Weights of a small GPT-style language model, trained from scratch on English Wikipedia: width 384.
MLP neurons of a small language model. Each row is named by its layer, matrix (gate and up: input weights) and neuron, and shows model dimensions 16-111. Each number is 128 + 32 x the weight over its row's rms, rounded and kept within 0 to 255. Numbers have three digits each. A neuron's up and down rows have the sign that makes its largest values positive.
After each neuron's rows, "fires after" lists the tokens most often just before its 100 highest values on Wikipedia text that the model never trained on.

L2.gate249:105122031141088153107116124174171170142082146121120135148149117114115163087178140120085094123102115144121161112124097129096105123139115154166133197128135104150080155145106126146118130096141107114147151112093125148119115133119181101212063134118091155140088126147133126147145118151106155101
L2.up249:204112114142112156136159131113124140118149154149110122115149116153153100153102100131128125120104120173141126158135110123097134118115145144120171095083137210154131057159154131088155082159138169102138137111153100123091097173118093192111152088158117140110122109062208197132151091164152191197
fires after: " Sp", " continu", " Mo", " mo", " sp", " H"

L2.gate277:134092131160125129161125154163076154146077126148051093148091180158182088151123100111115081075119135141097151115171186093086119135154108093170121129128128116114123107138141117140109184105176124154082140164102128094172142132199096108103096137160153133146136141113134053107115162166158092073
L2.up277:118139128128110106139224121144087192110129114094152148123106144138078127151144136083167111129130204095094151166148156116139082133166100147092113117146112146052134131127074142050157150144123147143117147159068190126135173127146134158158051107059110074152105116174149077161141130100108097131
fires after: " ", " It", " f", " it", "y"

L4.gate197:096116148000082099110091166080150112115071139143107186146095119164128160113157168162110115105177155150149100112131125150094113115123196112126097165137098111184133151121140152136089105157118126199139119128172104105087155094161115118124186135064173079122051112090094067182104138134162097108
L4.up197:152173093092126162135097087113141102134156108042120169146129116139097154099101107170099161139121166154098132123103083183124160116102110229075078107060161112173103093148133166191098136139183117161123135166133177112123137104115143109165079154120122127141147152129109095150066149122120119105
fires after: "B", " B", " ex", ",", " Un", "s"

L2.gate907:199138134178165111124141093141131142080075108195112123119071133144088091095157147153150124149081089146134111051130157148147148118127071128122177203110167156092171103060110120095141136148139111099150142126110135126114089115197042116051150113146162064107133123159163133150131061115109138133
L2.up907:127133128105111129096111145167119163186084087090132122179105107126142164135125081151186109155175199094131122143117166150159181135106115136121174136123108097179138113089089153146128132155118137105125121135134192221085107148124142130120123123106145125128161067067077135067106164110103065115
fires after: " S", " J", "ur", " O", " Ra", " R"

L2.gate797:116096169200044177167105146109064101115175104137055126126105154100149037128106116114157131114083074119135082083122108132087075089149151145142140102108147123127107116087107074151190081150118100079087150139111131109119181114091121135149152129121150161101082144126115129071105205131164102188
L2.up797:164139131113105105075164138116141094078076083102096146130122141133161157143119193096109092106143172126159080147179122182110125104123105130089154134088117130115079099094082148073136056128151138098135122130153181115082138142122142140129082132101151114129129125188111099105109143085117133127
fires after: " ", " S"

L2.gate266:153119172052081122148095174122151105055140122115138135101110133107128125134134128122076139101095106129210155153126128142078146069147135066108099174108146111150077136106089152134119114179135159106104150057131124123160131075097108169095155134166088093091079152133116159168102146145096095154
L2.up266:170118082110119135089110121169130137052114140148150138095112102122131141207159131166126165144120176126127143165190131147145146083128189160075112103083081113133120158137114089148113071077127084047123123114100133122080102195138050124111108132112101146100188082167151103135163135151105149164
fires after: " ", "E", "W", " ex", "w"

L5.gate435:132064074151122115048164109106164172145195150166143094088087056158118119155113090088128095184159112137121176116170162136172126057059140134118159150119096077123130131108144131139132055105170180131136134156201096094129183170138062181113147118115105121150067101135136128173128197110097093174
L5.up435:132071176136084124181168085089187109120151124100128134165145150169158140154134169097169107181097137087110085046136153130150111143064146123073160125145042105125111086130165160126076109101066169159161156143141170097138150059135091133154128169143078128128123107078175107137113144093094084205
fires after: " on", ":", "On", "ph", " ", " On"

L5.gate333:178163069176090071079132127162080127101062067163100153098087107152168083166114176163178119133132057159120122085195112117139118127140161146116134128093099166162136090101122154173126128121171133107151163127129156103102166077117118068117125133125145062120129108129137033172088116179100146105
L5.up333:119112124108120138094147172109109099139125197109070122099146128076109119166100115139156083070137147141077146181106096132137136149133137155107132116139110142107065119090126137133130087170099128178133146075130165128178125126090107141113156141089113097088102097146190074120117068117177127121
fires after: "s", " di", " ex", "ta"

L2.gate241:135184123121109143108116102083133117139149174116203136150142139134121177096100108094138063116070118087152104131071174146082141122142118103103152170135125102095159117140081187132184130144117092110153091145186108157094164110133131163154130163093123140133192175106133150120108097111114130119
L2.up241:108184078147093180104112117128163162087146182088093159128164167158092135098102185179140133119152089138112125116141080121136086122112162153126132109133104129076118115156143140092148137149113166089171145085140093127107118135146123136185077159154133108126135112156162138112099099110093113161
fires after: " ", "P", "app", " b", "p"

L2.gate768:119086097119082168184157186069122089135152133146167120152143143101085154105058155110162150126130116081157103121115183102132073140101100133165101152095175111068136108145101124138110094109161161136121144068133116138120161181104101110143157162130182137117138093146113102201180100111125106095
L2.up768:107152109131111127129200125111122183142148167146099178155171084116143131132103091147154144161108140090112141151149112106153119125125054112074179125090061136099119162081135091118096171099086157075109114070114049095159074111058158107194194105130076095161149063015123149067141137154101166169
fires after: " in", " In", "In", " 19", " For"

L4.gate357:155118162152123071134121073135103193124114095143118146147113135167146116192072139109126117079114126178159154027171111120147122080099135080140101159128158125157090172128154116149061122155042083075128192126087122167108082125143120143082113102136129138095145149157075100177137125201126114143
L4.up357:132123127149163155136172125181151114126102153124138157177124110105170102085167106109112125156101151167159108138114193109164124116117069166163161131155103134157117108126127050093139164120139148176116121096111080070176103139125105153144157104073160101145149158106103101143183118065163163108
fires after: "s", " re", ".", "ers", " appear"

L2.gate721:126112156116164149147103163113124094128149127136102143144107196074114114076095113128119080133159182113142101091150151127105156178075105129089143166190113130155141127153120082098142080162115079111135139074114123132127123140083127133105174130142137209119107140115142093095092102180124092082
L2.up721:133174181116123110123111141111190137118123177151125074130113102078151173172132125133085083110156085131137099143118120201138143163172059108144148165137089148136107107071093108106172088172139103053162089149114154106153052131127144101139159138151184122102124074110058138120128071113109119094
fires after: " ", " con", " in", " di", " A"

L2.gate684:104140135153158188114166115158124098094195207157171142141143125131147090152079111078165114120157031192155138085107157122140123122124153119108145168141116130109159145096148095114095139133129170135125128115127169142159155124129104156120147126143149138132099119098116121157179103108114106154
L2.up684:063079160179144167076167147087108133116126095168130053173083158068137081098129152176200099134102161138103123112123180113116173115148065093071215091121107103177129122110147147137057092135118121190125130085145091192145180123088124113098155115092070177162101106147100098089096158101131145168
fires after: " Di", "ff", "g", "ron", "ev"

L2.gate836:122089067106156111057122100167133114161099118120173149085119135097105078142134158120167093173111160150172183136103117163108104088132127136186150065087129197107106111120108178155172103085168123125095090115132126114074128108169180123120137147175107058145158139126130158114077142103138155087
L2.up836:145115070109124184122129163157161082118081101137100113158100107144100111128146131111186121082129118141136111130096068162162108106074118122085083121177115116214067132156107150158160118110132098034154162143063151135136149195158100152112146121110118166208132142111127149123089165178166133079
fires after: " Bo", " bo", " No", " An"

L2.gate908:091108116121149153071108103146093084125119094183184131174165111132133114214126115106144102099135129251119135132155149164111083098135117113122155144070129206174148049101088107184112136176074081041070150158169112172086148186144128166122178149101140165150157100095131109136086117133144126172
L2.up908:107135154151145161152130137178086156106188146134088106125099125099109168114129164172163155120126099137150114051142072099113088138135163109132204127091124150112177178160093101130111107160146146122100122089121089119123111096084124125105131159110083111104113102143124136113137095193140108181
fires after: " ", " (", " do", " no", " se"

L2.gate121:119145063059116153086161111100172145192091218145129187134183136080128085076143148159082108124088158159070162083129077122120142107087123113141118182119150132117134093071139139117071161118133161130172102125089021154100133078138129140127089128177155140129159119133115118138120145170132131144
L2.up121:115187114114105123099141162102098067190136142034161107114143089148143094117079117119093121184108120156095074136092159114127098149152156108152123113101176164217118062119157161116160082148115144111169154134086147055101092082115076128069104167170160128132163122119158148122086090117147130110
fires after: " mo", " Mo", "ve", "e", "mo", " Se"

L2.gate1002:181131098132095171118156150149183201169132192093168134126196110092131141140137101160176104104093096150150140160073145131112058144141092083208121128130084148107113211129125091209201140218151134132164123150120135065153153131130144154133098068173119092137106155094091080191144118124124160155
L2.up1002:140100175101154132098109112109139130148115082135126103102093132191100142101163122189106061160125082174129157081088143132151151114100113098127176184128132119118114158172135142154109070148095123153151156107136114173044143121164129112134071089109169145153127079108124156165137150160161102109
fires after: " the", " well", " The", " remain", " Mo"

L4.gate677:169114131121199156123143193128182085151148148197119093147087122173101121136155143135129114115104107110101130125128123148089154198139190160125137181107117182138154117131131127189139061112103121127181135157089145121133121084102099118189191172087072188099154225144126097121107107143122116174
L4.up677:129123104138132096125122144099115146114116048131101204180129159151068106090107141163169108143170147116144097084110132099124079141152115121056112122125116131144129121107141097132095124107089129144096103136177119110120138142141128146157171160092152140173163114120129118076085126104107076178
fires after: "c", "ff", "f", "re", " F", " De"

L2.gate79:118087095096097146112188091163098165150186121083145103156204217085112132129089168136126094111164145135177144169112135091116119129111188133129090156181125131148175112148128099149181093144184092127151148127122106167144044162125126102114162128123041126171131133096125119096077127118139115111
L2.up79:117124168165095100092188114135114123125151097152068078125087123121148155121145116134091127103089126086072171190167124125142130145116099104127123162098170129140130151176115074141126131070116092120123103066096151172181100150105130074128136124093085115158078173149114191132134100175125120127
fires after: " st", " p", " with", " sp", "-", "P"

L2.gate193:149145077171038120095124129150139129122184181196178097158125112077083165104110155129096151106140141118161115117159162120123094135136070097153130134104100141114111107131135149129095117145131155087129112057134173086148146117087101139157136142167152111067156154152122129129140065088137106111
L2.up193:118109115176139129147177185044147114116171112147136124122097117107130120129095141116140127096164188125122119131073136119111103126123055167124159137173164113141091171149137122119161143122134141129192110121181147152176133138143055107149121125185160144079127150088196154120102131142202111162
fires after: " 19", "–20", "–19"

L2.gate592:172145102119133165049112132096115130214184168101114112080156130089080112206088120192170128181172179164126158150099117156137170123155176122159121140124144031101125129082049173199148126105147163084140099122141140071068160128096133139154132076121093118175150139064113125170135106099133139124
L2.up592:095167137182100190117137170132126199125144125162161156109123193192113121107148101118159053142095120126101154092132066097171164132159100107113143070105145127096075130167103172149154118080130148101158165105072105131160127135103133132170128092124114123133149087171113202144192101138144149199
fires after: " U", " the", " pa", " Pa", " Qu", " Mo"

L5.gate640:132168123153091125151125090141165121140157147078139104128107135170151177139157106139142134124162112158143132156156166131101116115092114107153093154152110136125130150119133085161140118173166158146102089143088146119082126057126129152073140124131190039123113152127115121106093168175091162185
L5.up640:167140082144164119100141062151070084097139107092173140067075177133120178197088183152119115138133127176114074097154092130157071069137134181092166095090117139109086127135127137099110111109150126079176111107149175110097172116170125043172121151168141170134094149172128104114159125177128136112
fires after: " re", " pro", " Pro", " ", " Re", "-"

L5.gate867:208113112184143118113152184118156139109104102139139096100106114121108097121096181156130078068177148125107153102182152111100124079047084127113106173142062180102105097135104075152099119135126127078146131195141116105169130155148109195130105154176149139128146192105114096147114131102126156139
L5.up867:138107123135179111083069163158166080139114107119145080094101119104138110120155114143201083140222147122110169146098164075103093161146147090139142114144104097135118117146138152125112130060074082094085109105164123080120142090156105123157116118154091169137141155148134109096133144116161067102
fires after: " F", "s", "ef", "c", " con", " f"

L5.gate679:198136112072097108098139096074045148088115101145119151088100172107124110146081112170093167157109082120145136083063064142070180139149141082141111185092097118165136070103152125141153142200109090156189114173128171067059074119111119131131165098166146107082100109171113136140061084128113162180
L5.up679:141139167083167115112118140082112145089091074133083114115135141158143184119153126123119113062159151119084131137123068128178174134124163142137139115128080173151121159166141157146126141166160158170184206118111131100142117058163103097150167143104063111181204161150131129168096124082126119105
fires after: "s", "ad", " ex", " S", "ce", "\n"

L2.gate812:188211059108158095081140111134120120168143144072158102143108144132169157141067162104085110107180180111163122135153079108127124126146118108031168111106141120096135127152091135158110115135132106118141105108174152109063147121083139127142122078115138118112111101152112052115068125102124150126
L2.up812:109092098191116110109145136125087186097176126114144126068156128128116179131127125129109153095133153106097125159131091086151142119101157099141158159090173110101109124207177157154101130099144096171161099100089101161087102091174134099159110154165156156105091143138180115170128208104129104151
fires after: " ", "op", "app", "pr", " c", "ro"

L4.gate725:098092082129180080107094088128103130119088072153123153087112088148179079141044153131098108065137132122183124133154076172111155173178154126122168118110132116120153165156103120136119132129167093155125131153123125126183123144157196137158106156120152124097077109185131091110117078149126091156
L4.up725:139082124175167121059131165144092137092124117143145091037159144160140167143095159172127104168112118067125170084118158145082188166105136148166118135098176157060140072176150120075159043105166111099159112117101083136116145113105200178152136116205141166138179108142189159084115058106124193141
fires after: " K", " po", " Po", " Ba", " Je", " pro"

L2.gate26:189080133140122145106133104150114111145157090075142127093120077215129136124101140054086133092075135159122129084133135131175096111175126090156102157159108156161120101135139151117098164130171099125132147125119132151129137139102083080127134079135124081105111130146110161150070098188143150131
L2.up26:112134096149147112181139073175149146114109134136102104090112140146108150110148091117158095146150186182177148148107089103119057198142044093095187113147163156115127142135140079152170135113184123135132097101088115155139077114110127153044162101166146122098110170182159170154122170173166099084
fires after: "ur", "s", "ers", " Year", "ip"